{"attn_scale": 0.177, "parallel_block": true, "extras": ["capped logits"], "init": "normal", "lr_mult_up": 1.08, "lr_head": 0.0114, "batch_tokens": 32768}
MLP neurons of a small language model. Each row is named by its layer, matrix (up: input weights; down: output weights) and neuron, and shows model dimensions 0-191. Each number is 128 + 32 x the weight over its row's rms, rounded and kept within 0 to 255. Numbers have three digits each.
Before each neuron's rows, "fires on" lists the tokens most often at its 100 highest values on Wikipedia text that the model never trained on.

fires on: ";", ":"
L3.up73:163105156180140069128121138162116137077109144082075158098123131123150153154148136067161097142142181099118153148153131169180094182131147068130109130150046109093180103160152154129126140124099073152087047163135091173110094152157161052112164165117181093150164090122096161125119135153152134126190098060095090142108153096133097104128119119171136125147132140110118158062129167127151118096126143187132165176167152131185081161101128104102138110144128133176106197125134120113125098187077155154136068071174177106129152121076183126077144132112129140121154125139056105156094167128141109128
L3.down73:143185123140115172161158130060093163090126140093152136154097166129098093171098148128145100127106141125181174142135128079103105089167154138206157150078170123143168140134123193083174140212132150103081200112216168143134165097155132143116107129120102153145168145160122113128115073183109128127102140151111138173040129135114120137127150128156141066114099063117126118104113170088155164143149133101119156059085145134056062111121104094142147154110133127126144119114091076157092146118121161192106028130106121165078064140107127113128129109148129088086174129130124124151117110101165119120

fires on: " to", " could", " may", " can", " must", " inf"
L2.up326:153145101157149129114150165136125151103116093141143175175131138124156108138097081076122117132149121121108104120152103110093131156110108132115105153153179142143184130157056147198147153178025132113056154142162157118101169141088163102091104135187157042150110150128097162093120154226093135094165140130050066167124140182137115099020131106126124154123106137145107170126124198166196151129132166100129154127198148077125130105099122108114187107121082119130138126051126109169128138136162124169150094172133146099144090092136115163141125109130092102067131108121131147121120131143110132119
L2.down326:134139167102175143144104129194136189134117122144097116097164130085138083102135170113124097154103135160154149116127149140131123163171118160117081100147144095165088142138115129084102143097223157082163178146123192139118148135143134109092082100079099197142115151212164148158111160093130128190114090129108088084149095108102144118103128086160123097074134131110109136141128094137155063132044098149146100086125094153160106082169121140132161160114107118182118151131092103083166063145096137127185081139131148184122114102083146081153197125134121092130160184139129134061179073104150128065

fires on: " the", " of", " |"
L3.up182:108118094143128150102088109151138117145137137037127196126070184150211132117152154089141077166112119094124163138140153168124098159136115113139079083153147131176082113104143114165165134081155164127133164115149126105173137179191118074111106129173117139091154103185114095186129164106185136127074148114171080155127170160180098112096106120148174162081130098090150132139151126099106095122129085137155125090122152149176179177136073132089115117113117101139152159142157186109108093121112193168120158150118083155158137073160178152105185132122123122078124098100162039138114149122174156071
L3.down182:039111097057123119144122081127103125120129100186163111127127084126150136135108160125112139151127131141137099086110086121151118095091170168122073078117110119153180112140158092109066138118152062127123105156091154096119181127146089183115127185114123181199113168149181138099157212098102131080123138149123145133175099017099155143133133162100141123147140169151142118111132133137109166166158149053125101128084102125088158170102151166172171091135065171111154132119158086154088172112167086142069143125164100146112140199122127152178077154102134176183140131122106135168128106116130139136

fires on: " and", " as", ","
L3.up622:138124068166095128118091139128127126117099100125129157135120163128126111088100162088151111148113130084124148167131131123137142127065151157096116170145122122188107134133095191099119097159113154096142174152093143164137095163111168172193095097134116113126091127146167099135121139090177148121145104099092117159141206144118148160122143136146149049144155126087115099180190152132149181165109163186152137074118091106147138196135147164087107121114106136220099137169122076121129115164078171115209119091142065039150115104072154086096137139121125129112126014157112129122182159150138083150
L3.down622:120146170146114108137077085144135108138136130108128148113191121073069138142081104136141091154128178075172122184160156179101122140095154203139083132111177091134069088184162156131116155149111174086152134157157177140104114086155080107155165120102184138060116129105119158159126118172166108190137145163149116137071069114125178098079155172124139091090173077140053149105168145121145155161089048097167127131097148140139125180104113150127112111136091138111129139091141079128115141147117156085093104154127134112058093107060115104101166160137186168066112115119147147144131141092163147158

fires on: ".", " |", " −", " was", "="
L3.up504:102149141112165131128138163122120179129149176051110191131080137095154117186170103127126089162168151112159181142144088166135075174117125112157111193136143133088088149117118150147093167068135150135109108118080138147083132168164114101141165160157171134142148145087106133140109128131113131147109094056069038176127128081127090128174115121137057105109115146053152120022131130166170141155214110192158108175161085138144086133150192086115149130116114136111136172060136124078140121120143142140155105121136150093099160103090108129077115107119163144152165156135181117136108117115136159112
L3.down504:120129082181069105159167138112070078040193102127121153126120122104139161134073186122134103118175141155137178105106130121097186108166142089159139112124105107171153167098117131115141078127128100154110105130157079177150134111080084119125135140134071191179165163120052099099123130153143121073089109159170146122050157143143131148097169142130139155144097078149108103138145090164181138079132124127142089116167103167095088136192098194114091135119097109143099120114116116148139173150089102099149095122093104091142163065150100155184100142140133099166139141154169162218143151158188128108

fires on: ":", "in", "elli", "vi", "so", "ro"
L2.up584:165122113091071128076125163138114178149100105111154145183090208168163141122094125099081099190172127142107138148145160134142118174126116079110101106130146128137173124110096112118158122115079105124091112132112112077131132122088153084112108159150125082104159142094122099185159139243145132060147099114173134134130166133087160117121164160102178170104084176130153169197111110186118072165099126087186150049119129055156083124113102135100070157150146095137108101087100159162145082110138091134107121131170150146139135123049097168178143105140114091162160121164138138152127095155145159119
L2.down584:167136183081126116108093165167122147157090117107103147102143084143131168115081119162075084090136096143137122121101152177118114120120143065059100136094139106118133090081148102090169192109186113182154107106106059116161123194120157112171139159090130095119156102090106120102175100155149108066173163161146176165126137171041110150116155165177129105104087127161119178163091102101105078134105124101110140139103108161106118106163132154061093132165121123128144126141107123110153120151074173091141124147162114152176190073062166114214128146149196095144120136163148144123118109131137192104

fires on: " from", " between", ";", " by"
L2.up143:158125103151184093072131133079124161121154147153076137119115176144113135095124123067148071222130172130117222148166131146126066129068136095154106081099110128139184137184074156151147144120098129122101131189176155158083063111107112123172072107132162120098124159134124131154130133144199126144152057108111124135122139096156097122163150169151175106080182134093125150126152107130119113076088128154057177019157126097189120125142118169087121112153139182173109124083099099144101117147160168140143100105119109167128132082055171143119130128122112115138114148149121127110113155129143161114
L2.down143:149122110153122099103102109181137156148116086068109144143131138123104032163094060142153088119176094068115144110119127181139151096111155140156093178103138119130103143091124138170206114134081126125126094104126148220145085167121105138144104156149155141143094117097129077124151076138113133098146126100134106134136129144143087142060187103120136144101073117173085149179113176079106195167146112129179190173148216098132138105193127121103163155108143129154083110165131118181122109122131161047104115138067066129179101105141138143155070151109162120121081107123161149139169124122157116158

fires on: ",", ";"
L3.up332:142101071147134107161058162145137161107091148140077170108094105146128141139119160094179071199168153089110143124147090133192075171113142114111089146116076133161172127143121197136094126080122128111121059160132097146091099144134156121116107124138172089121118171096113136167121111102177116173124066079060080144107145094139134102142120140158175108168128123119178105095172148137103149186121171174125141097163098134161123149202149143102125135146132165187139207090133113088153127182113149106201137107151159100155154083058142148082127161104123118141093075127083121189117163141158100130
L3.down332:119151101134122139098146113118207115125127139101115151153164106119104139147120121111188070080115189128159115167136175138133181082139232145201111144101092115164074136140109157132145111108103102112101099109099136112185121167125128097064172153146210134092135107131087115148098068107109099145161131173117145147039164135169138152087093136138132169128101127156080174138135132061088141122113096130142171155116111086142091160133134106080179170108088106081081106090102140160166083187111117116123094178134154162078149137080142114098092080155113083161155099154187122152126138084167128092

fires on: " des", " of", " for", " Henry", " tre", " fa"
L2.up289:146100107179126162113134121142119145165109113131095153172097155049178149149141160118121109176135116117146142122207117118078113146123071161169095075113110181078159115175119110174196103132133180111141131098124181136111164136102092170124117176152103114096105169119151149091138150105113146141086088110117026152141112184098071139084108134198200142105101111095098126096171193149102049177144152178120110114094146111143134112131145152105126128105100162151082135166169074143111142086097111094135169122164098097099116046104193158142148105151121120110157098138066144103133116146151163117
L2.down289:163132114188139152166189110132161138141061185132074158162108089098140108192181099173120151139150118169127083156145128137131125080104080121120115168107166146097157096126150130167198117117153127097105148080140141164136152174113127136065155129103135092135085158187134172142085114110114124141114101120081130106126213183125100146142082112177100093031181120137166148146106138167091141092167105125140134061057093081098136085111137099111111133094108137154130134166131163099098057107168103134103151133092074128097128104172100181114056138120171115144174123151078175128163142148136134124

fires on: " of", " from", "=", " in", " Up", " for"
L2.up166:139132089145139152139100135197115094157135141174160168149140177145141129193086120084071094159144058145115129128140151122112129174133150149203094103132139206211123119131139139135143150141100134093118155100156174132141141118065117121186086169116163048177129166156128154119158153122104117083100152122139143159150173168110148132153141129110159125117080092065184149108206163122081140164140155132109150086100112054175118111144095112118072114123114125107147109198094202189112113076095102078148114086192130125162111077119089143103075083103127117169115124121128138119141133106144085126
L2.down166:119132110162114131167113148148135094170088122190135108020114122150113160141122127144132118178115182156109104178115155120106120120150125117164134088138112130091126124104121172097174079098093047119176148107131046123110117150120136118090020122101108159144135156109165149142105146075210113163120147173100103149165138185137122160114134159191157131095075104147143137097167170124120120068131163160103146094085130073121117068172154210133097109144098112112121166156123138098168164127178131127154100116072085093177150147128201172108157103119133113076146117075141143143118148105145085151

fires on: " fa", "c", " la", " Cra", "sha", " da"
L3.up194:096123100129183115148093182138113170080129135071096173122104124172163067125084145125096113161206126068106139080089110119114119152113121187115109110135115169142143111098128106119121156128161141094131118134114115116095122128110113170080110118189109122157129105134192171117144130165153134167160062111130095140165178154111090176081215121157120140148171143094114151104105157162174046133153110084109098124134091159158153152113140164109091137063074172144156174093137025106125078154159142117114119141141052124152060149185201116131076123139117115171154093122144104135145116154148146147
L3.down194:131134082098066067132074147169095157118145115106147157175106116133115145135079116097112070145105127188077089070142147130142143111133104130164167141088165113165114144125167173133156127159126056115139107141137186145125154101172142121132092122172106201122060093121132121161151105156179130134139115133082142155106166188066161176126161088107090128119156122081094084118126149159137207085150148105079100103109144169141090131154137129127112098107104134119075146139148087076128115161131132122110156163223193114057135171109128142161133149138193090138120181125094118156140122104209093075

fires on: " that", " =", "igh", " can", " which", " to"
L3.up90:112134082174098184166098140128130203127129124133112122154072120157161169192143165107164115133108095128123111100213142144135119100146145061123113100122132142102166116105151156171104123133124127062075127185134169110078156133142142067091140112147130087154152155106144158124167140130136121196100154168071092148129146152132118123093187166160177073109096152148129135197143165119169109135009185060093122152135122131135140213109132133095116125109149102207107108132137097197156129143103070144143161155146110142122097135140148150123167118109071093136134136046144142108122113096137145103
L3.down90:130138081127099155141172132138109094133107145105105087151173194082163152157129155066150115106210131080164169077128078087143135094151131097120122117153132067153166160147099166127132195165161113090144112140151112077078137065137131157163127137132144092088145136146152136121062104155137116147071172153103129122068145118084184161177174131190179135161139075177126117152139138108170116127128116134111111098074196153143097113112093119111136144105108175189149130079124162103139172067160151125131123158118131127068042094100100104074117150125081068159169099117166162150093115115149122164

fires on: "=", "'", " \""
L3.up37:090100143138171161101113090153109092067099099115087123095196140140119089157129099116165109159163084106124131100132146181144142112122115143082131138088092120108137089099183097152177083137160123147147134143132184122147080174177131132134091112136081169169095115159207125075136119116102166114033137088102143158132174207105141094049122218113127129129115121119071133140188105121109124110091166152144098136096123160103105152070105164101147149112144169127194081171091149111123145151083163163175098150152088108157139110146152085160141154159104114168149126151098116143131209107141179097
L3.down37:081157197160126149140140141176069185184095141182098130142140110118125090120134147114149056142191127091153126132073175132176088140150186080087145133155120149132136146131108059139141170189095176146107096148122056135130090097147089145147135107145126122137130112081094140161139063124144122124143156125153044129107130103153150118146110112129097143122132130120070113195152069142134088152152063156128145079137098146119137055123163127134107161134227121134121135112162104136185113092146128085110105135150136087175102100089125100171113128139157139113078183132198108045122158125135149077

fires on: " were", " $", " was", " recon", " According", " died"
L2.up45:164161142114144138105155122148119148078090174121174126156154137175167104105092133092083041114170142061129142192111149136092107106128108108134122131081149118155166102106119163186195163116085121138171094126154145164127128118165109098124138161110139150113142152082133173108153151152121162109161173165104102177129124185135096072114111147164163100140152074199133173121114116100089123103111125081136165156150149139129086112096113134033160107203070147128165122100161061104110179070137083179141122138159168047112091098076124132118130155151108184144094144139107167075132139108175131156
L2.down45:144096115148179108165126132100127117183177128146146044139058128149143163101138097155138161136112093135128094199166106104152146095192083066114118095131131187112092189168146104116075113099146098095105143145081120174137090100150099153123072099126046104091120097077181152120139098128151140109204073120147161133129131143137161129136145114094109114087158164128142106135121150045082143109121095152173136179099145103033193159086152092098153160147171075156121129100110157145105119124095145139074118124157094147154145179136121161162163203150146164112157120129094128138103158104130097133

fires on: "\n\n", "vi", "″", "imi", "rib"
L3.up42:174154118123055171143067114117113138139140120089152177134168125180179131154138179125177073142144102123119165141208184185110111138136147141133093131157098141126105129105050101124117150139099130131094101133068147120094164114152115107186158179122210042173162126144105101155186162140116118127112110143122134113168173116086082126145123156079153140098122081132161112156143117123115111148152144137114140029108102135181130149117056111088102127089127085118160145104123104181086137098107069187112124105117176137167150101079108104157162069089113143145096118132163097145078169143167126079
L3.down42:116109150118184125177069124178108112124160098148107055156096128093077180111139093155103177104125206180150120127149090081134115117116101107141126075094145135129076135089149182121199134185133167095168158121131073081064159118143129133185119146126106079144073098127119142106159093122163129087174126166199152120120086154091152142117143159154123068179136183090131165115057117124095135101103157087073131163134147133094120098098139130123136138175087144137135115095170081170177105181146145121168152128140102084137084091148092071103111121138107187133130139126178173146174129129077094137

fires on: " |", " A", " H", "ck", " X"
L3.up605:064093105104194139141071150118101112141123108069153144127144129098122109167163136097110149145180105108106119124150159139156103120114121153119127207101144128187100140078133145137134142101180141082163143137174137114144146111185189104151083168116186114135070113196187129160138127089134144108035174091127158154159118131117139131134177120147038145121144140134166150140127082119101105138107151109161113121089158213155105092139146122157099109044105179116193144114098150162138108154146153082150133160152127063119028136141043090104138127145160119142142086113147144111158158130096107126
L3.down605:139152134131084099132192060121091099043118108127083132110149156147127133137114133123185144119124161205138059121127101099131158142097153166148085124110112117085147112136150140140189136136055149113141143178123134134131142087158099099093129141140185130128150172115122107079146146173079159112194095147151102144113156123124064177135125147061164119146174093169103185177106171129142178113134123121139126085148052070116102132157121137133138096168148057071142114144187132096103123136085110212128165044113112143129153080100141168142109123146086153098127184111091100123062131142108168126

fires on: "rd", " film", "va", "nt", "Film", "una"
L2.up405:106059160110113174131131156151147149034114124096163088062125123106104088124138084098102089149124163140082131098193154160176099173114111164136161122157121194081110099122129111108122101055143075163130119097105176078145083132196119081116133151153098124129184104139164211135089152072199120090123192102062102186083112102093151134131108110131170160019085106132151087146143144111124178137114147122130135127134132158198108137130103155127091111091123164108126095134160144122069120129146163091148091130122119135118154122089136125121094108126126119074135122155178093115108167112102138131
L2.down405:104154096141148119137081125106093124171173088160085106148111159139229143119114173185101078115155131155203111156120101095091147104185176112132004118076141128148180161151097164119133153143122115129118132123127118098118169111134070153122113134144152149154105101127118136113172049143115132149151043149165134066144146135152089122160188144107118140229163124135126164161090139145111085134133153130126081111151089097104125160120142084133140102130120112147136109137110125152138108125152108111126118114153113143117122143129155059099132126118073126127167158121110144118119073116000115155

fires on: " under", "omp", " Released", " at", "'"
L3.up674:096134135132184152117057103212109155057159137174138142141197125067165039207115076127120113109129085125165143134120137174168097123133136145109079155068106154161161081170107145100146112142168129093112108146070146103104090149154136098084090120119116171147148149130090148117171145117179138137125151093117125157209130142081107115022135125125112115117102178131102199152127176134138087090151144155126112137121180125118139063150114127105099118124154145142136132151144149155131140114128144095102088139191160139170130148114218132138107127129091116115105127157085050119129174093140085118
L3.down674:088134110175101106100154111116157129154126125096117153118180095141105116072126119147131078177118110134157112114156142105115177174133135162135101182091138106046159157079124151166099132086062122224088125153145111158161096164091084115104127165160125140082169070195155152136116134119133131125117181134147080116125078167107040093146089139123091106164186141173078074123122151101129157161157081112039165099144129130154107126079131103167106132166142099141139120189110156130108154161125142155102145090172162146185117115127113127081128152133178125102052095132147157168173084123138156080

fires on: "′", "″", "\n\n", " 87", " inc"
L3.up570:131132177126141157104086115138103153111084098094166218155153145117198120141079107072119130104163078102161108134155140109137132194133145166116141186157108176138113113138107117184081199084068087077096151134113124142130163095094111123163156128091201065138146132087096116108145202144094137122119165083123052118159140154103126093127172114104169109150146114160183195122140200143140171142113193161140121143113137156137104142143132124090103130143076042114187129170101113164149107138136156130128109135136157094084140025129126108138131099123140131098122102132106187118100165126148110105
L3.down570:142159105090105130135152110169072114173164137133126104146064089086070154114174156234131177139131217157132107133186140176145090088162118131080144059135135161163134185077127124085142153174165108105118084119156179109159106152149149127114139130092112099132063177169173116130130160038118125056181132136152098082131123106127112190133139138096160142094114166133158062156086132064132073123092134111125123115099082107097134126057172157154123149150120136120082116188099103127130131143097112151142127107154129089148169178141080131138097121114150154159126105141144116068121116146150134137

fires on: "ci", "ni", "si", "ici"
L3.up222:132104151104086176118111139101088169152139124102152161138140137121166139169136175099174116179142136130132168131173154070145131163109139119144120114124156105098098154133087109097123177072092159110131112114057152145166204139112157138159214155163146078109112147094116110107101137101183100137085055123129102130175145120136020144147110107131153114092105056150148119079164081191100105153176128124143134092103175143172126172145174146096082143139086166115179149089118100153125098140109143132109153066157098094154196082109120115121149076099128098196140144143095151110086166112152199110
L3.down222:135172136102108106123089137124102070158127126151096188136168141146147084144138119133150175075176202104167100117118096142143116139164100154143103137120122140172075164171074152072069151117141112144169103124126183107130038129100122123115074137160135192162116100139121171146105135073198096132124134143153099124140111147179121159170088119114131101135171123123111110138189081182151190148133167101123060159118163115115106133113121080079121092123126127112124165171121148166128168104149072115187151182088138055074154095072175123043138140146140099086090154113125145130173109067130130115

fires on: " |", " April"
L3.up154:094136125084166168139142151143079093127134154111144201161162197110183141167116116102126110175094151110129170144148131190117122203129111164110127159113150147183054123096098135130122137075108115141117217147088166098132107187196160167157122162166117170101099108180122137132105136072086128108108133084147115152109137083092130158133093113112139135051164133081076165148150110119122096123170128161165133187113176140177117147080153094124127053100151164118198078071162150129126151108173184149164076138112143132164098116159149084084145108112128111113126114128171115107148160098105166108
L3.down154:172114150137161162162160084153043063119147143154145114124138066121151132127099167083145077120125180093132178169178113138160148063126190128199090084089096146113134108119100148115088167077113147141145118103059142139078200100192139094138144150136141100162175105195074140118153162121108101093038094166122123107138102070150109086169099131098148070139121083159087164113137107129108110113137140126149138130141117152128094089155082128123113100121123157113092137125227139168102153108116150141115141154119114159103127188166147121138119117143148110166157166099144126178074124165194140104

fires on: "=", ":", "ction", " for", "^"
L3.up169:152155164161094133143137122133106162111117106150100133139151144118114107135108117109139104141138094118151180126118135087100148123077189116157097091114112165193183150104070136168092130129075137110146129132104161135104176106126122137175150188142204119135113160084132148104163127129157129154158158199106134108199117074072125112174146155086208110128145097142155130124132140159127166177142139125140169114089065071132112090136134094094155141137143050146154200163140132190132111097129090116213132049182158070122145145135084161123113168135044090162144109149135174097121136083141138056
L3.down169:125101121113136135099065129155117092172130114131114139163114114166166131124106128140102196115076146149109080125152102139083113159094114176147164120176172127139112131173195176114121091181085169145133202150132080094116152180119192127135078156130143135075136131128130123130105138105195108108129119096104128135138136145093149167163152084133105074102144074116047091134112168095188097099135207103111126108135179132100146099150083193106102116207193102108152081144122134103092057139150155142188141120132071121088090120108123103094158084118177167129141115137126140114146185077101160181

fires on: "=", " of", ":", "cc", "ib"
L2.up614:144137129145120151137094148152126133119122149119115167135160205129127117157058120119095116217175116181114144136140136125120143165090130148138096153096151159167104110166118100148125125149060075050113166061132192094086096139101153152151092128135185050139106167139101166144123147142139140120149146131102089150136207146047148144127117105062134157071129068080168110099172158119177164112131163108139113098145098116131107083129063107137109119154078084121135153172144138155121131080097109108137137100230153083150108132104106134086137161113143107179133080137098124148195146087095160095
L2.down614:109117105137097202138100099167188146162155093205098117001079092119121204144099142111100118163173179076133093085173196150122096143137115132126169156092167102092166204140121191099140096102097096100146114143183204096133097166126153123121076126153130100197118133086136149090138138103142128145101137123138165171151173170136118140157149170147112124105104164134149069138119090064118108132112201116122072093144118085181110116151145148111157071122084118164071136105140164165116111140127089100131121103132106157130149138120083114121131101093158153147141125098112105126162106134132123128

fires on: " off", " north", " left", " south", " east"
L2.up576:190121023184178167133125153166123172119152147145174125115120140139129119153105059110126118216162085066145135137167096154177133132092135158140093101139129209172121140133161126191109132121092107109126115127138136139083111113136099161095085158162148120138122120129134187123142149106158142131079155144049138168147128104184128128088110132105128130150135034109094139117122181117077127109080171165147124116139149163143141058165068107089124147091092142139141127155086103149122087109102112130121076091241144121143072118126155193103138084125069110115123116121117143141158161112147099158
L2.down576:172115074162177125178161098109170086181129117094074129079147114188143109144148111134153082101113093165196087128158141133131106099158161087065079148170163103075147144141161097095085180152151129186181124075142095168102085186087190136130160122152147112138099103139181149163187096117136115104101099121105095115149103127133166149159159123133101106112205095132139057178123131077151198136101093148109141118128141112110151104116230108093091112154105104131148090155143158113109138101092138092141127107083098081094166136083142113129116172129199134154150131107133099146093140112158163114

fires on: " Col", " U", " Ab", " Er", " 3"
L2.up602:107150130137125092110076080131125103104136121128086234121062132167182057188120097079150087169209086149086122104146114179150114146121136186106160169179107178170115132131167085146122093149102130145134078171114182145104110146083131090175129106179201109122159091124113124122106204118086117078151163105161137190117163096133102096165157136158137127088153177112150149109139151169118170141052188115151121113114125085099171129134138089092137118093142148128052118126092114155151111144093183152134143159150158122118102106174105139126138117103104098111107113100123107099111159145165074134
L2.down602:141113131104142207166176098105163096124163139156156000139177139064122165116119154167150133037106169098157105143101147041139135149138110091153104083100164136091097114118107128119068086113125124131122201144121117105175144179116155204140099127109120141127101106157075140110201094126062123120164111132096088120103073119074116168155109168089126124173091114161116083137098140136118083129175119141101158123129105173154112109142161100134096151153097130148200114120177123143173104150133156091136151124094069167145117161128135136140086115130133144150184127177132178168126101117103140117

fires on: "ici", "ci", "si", "enti", "eri", "phi"
L3.up148:134166161181084174120149085106088138119176111127148160055156195165163153157164074156159151109163129096148110102176120133148117150122118155078160144180115096156105085186155108134178135098075074104102099123079150091114131141104136144105153115141148092080163138105126120138130138124180118159104072139151037157167174088226064144131142155128127117151163081167176140127117139175172112124097143123144115133185127166119150150161155123082150116125131146159103134112168045124132133154086127185094137112117110207110125102121178114090108109108059109117085151075067110121114149104106141124
L3.down148:122118117072054147113104059187045079122137116157139224123230158154116117145168153161134143107158110135079125158133153185114164209096171156108140089091114112094139099115146108186132127114161150103139116148074138110112121143074193103037134125111157170131125186147116098160105116209175123121144137110120094112139156131109119141137120153136123152121095135080179120167132091148146127148119127065132110101101119121122162126151148103115076144117120144161170136098204131122069147105130109143131127122114145138077129140100139047121105099138122110169135128129185121091190112157090146175

fires on: " Un", " Mid", " Most", " is", "Un", "To"
L3.up723:138133136103109147174102152162097146038153126149166161153093123129123101094068163105137115190191133097117137148149176092134142199156158086137123115141154121142151110150140199143126174108151155128180131099078146092158159155100134067157160081101136067162119134063140100090148155127139134147116175143102135146217134094108066115188129156129141066159102105142176169061121122153131087158122088110169139089121093133124123118164075116096139088129104129088151109127170136163116082140088095089130142090181207155111081093138091159105136093130155134113116109129158163136214106129131092074
L3.down723:115092072155085128057116103088093115217104120163155063136100116116152143155173145114141129044116102117120206054150107168138130159101104194155164144141100155119137098103151109174146047126162199130114055159128146140166155100103105155139155163155121121128139171102124125097084106143124144138137103095060096092102134099138074201147110076157142120064138078143108084157170095147186159119164137155150157150086142173120143139132135133188111157126173125060147155112120158154113144166134185140118111100113110133105160131160156065114116113136144099112073111116111127130136178121086133111

fires on: "(", " (", " were", " of", " an", " was"
L3.up431:096155110124178090091114092141108111100074135150116157074071159127131098126105171130165061142142103123096126125132107170142122139132127132147131166117175077178152115121167179172164117133074136072106108161200168106112146157137109120147091152136127101101130183080077150063148133146139120131125141102062043138171139112167155110081159216127146129186125129175162155127160136158117165108113150098105196081157189078134091109122177150096154085194105157171119176107099082160083134083106168156184133149122111142109113131114130168080095136122121079093120104125143149116113209092143136129
L3.down431:184118163168117121115125143146061091153117114111141104130095149147151111133062108133143127139166106084120164103113185128161133148164132133137183118135063125143160161152093145088143120144102094065173138086159122058192128080142098088127188109133162132140115131124151126141255191147089120115132172071172137108111198143138085090094123107126131133087078122149133143109103098106146184120110116148114107109133119136125143149158121148203158116049112113077157098147146069113122104165206122167145146138076154142121162075108130147123137056134130121111103181124153129117027129140127144155

fires on: " used", " described", " Preceded", " caused", " allowed"
L2.up728:176139083096096152168170152108115209129084127095091136154127147133164139164122094090098108152136132107137123165133115074114093121126168173154105133100157195140170117164132180138181134181139135132147094119127137126128132106094133114158130146110093078126073123161189175127154142170079140083135132184083142138111104186111132140133157107178094064137041088103118126123116130148160111140127207119084181187153132149151085120155152181123170174140080131129181082170142108157117134095135117115126057136141183120118063139120128103118099136134044136098112066142081149073186115070156122144
L2.down728:157179105150127097120157126079126068114112120131171172113145101159160049115160105134028046116106145121126116147142164098114083153055126094111070105154133166121162158180134136174148098164137100084162167136127167120134100056158091105129109164167111110114112202151151081114122104058078132096100092136126116126173167169140086152171132123144104094134129134091180097124152150132100148141144080143176143153149183081129159143139082099154162123163122149129112108174129140118155183080139127119120119130146127144098148122085161120078065129114169169073129114187116096118107210127174088151

fires on: ":"
L2.up17:076150096163081152128149146157092123151090091077081139148070161127127141177142104082110089156158160093154177166163143155138120126150113156092093100071125063054123134088142081134178145133099077122085062152160211142107097118156158058113128137105096135099133098124149182169117116130131133133125136077158172156128165109142081092085164140180152144122176107176108148165103113192125074213118127117163124135078172126055159149115138097102058130133180117197161147084152133109129077152100138142150126156129108139157134156133168174110142159117130180126111108148092105101107138139159153137
L2.down17:077083114083170112116181167120101123123126093136075133126099132092129144109165083137076136064142138161171143209154157175143127095133112093086118124130124088137098118178057129123136137128134168165123084132143125133097144145117115105117138146092113163108134110085121154119145203105139128111158154105143154099004124127115169158110158153113153145143125160127092147124138179088129137119127162123063117166123107086077151153103073146117107138143108132161099135165194095135159092094171181116149091129030156132097158153066142129124130209128144109144159154134223133182108065162119156164

fires on: " an", " his", "'", " a"
L3.up703:131140163101144146133165132098111147068112154105115149130168149134129106139149110109146085159136143108132170133117168213143123179111140137206095156098140079116140091105071101140123127118113116142103129143127155067120106178164171104091156151158095179158166177103125163133180126150168132221119102080076124131171145109108084122103151189125194142105126142149119145110118160132127024083089115141134172138111164042124183136073095129089153068157149173097167157102114139094104135121143121163154133106116134120104149099123140150103122173124067127127093122164110145101095246092116144088
L3.down703:125123122088117118161146082177101091182185133147212120160119080076157149143157079135109146151214109158117167071104120125090150135152116102171127183123090155122180177121114170146147177164163090117170109154094099099160165048120092091134072174128131052128146125102136093150132069141106125117150147127127133187113172144141106161179120059151145126137085108101109196094176134137101153115112158129116122053102155119085176086145142089123105146129113104108163101140130107108139127129133159079127133116160110120139112120150138106150181082103141140128115132062162150024097185145150120137

fires on: " which", " |", " who", " whom", " that"
L2.up167:148093077123151136158097174136119167130163094077145149075115113132122127138084151101135128131136176105130133119167140145123092116110117112109111093136120145113172128118127167188119138155073168124145080085130129129066120153126110055154110119142211084170081114158147169142144118149128137124129116125062093137122158130178115139136136094123195138136141174037135121140196119129128105170088202162106140109170091136197151136100109191107125136116146158187051179145127069092095071145073172145127105116194124129116142062059151133138191118126151171192139081088137128119164109153145107097
L2.down167:166118089184078100096156150125142136099156133127086142105133141153100134121101099171145107052109110140122136131127151128146129185105121104185124144086197114074117118123166108143139147157182140122078121091133088192124153138114086178169131125150113171134141110174075078087148092112076130108093135101071135126129127116114154123058093143165141176106132095111138107099087069116129161187141142111146125134144145118163156139158119117144035142063157137164149134126101092138099166103116117151128087158125185130120105137173198109206115061132119114173068115170069205199068156161139126139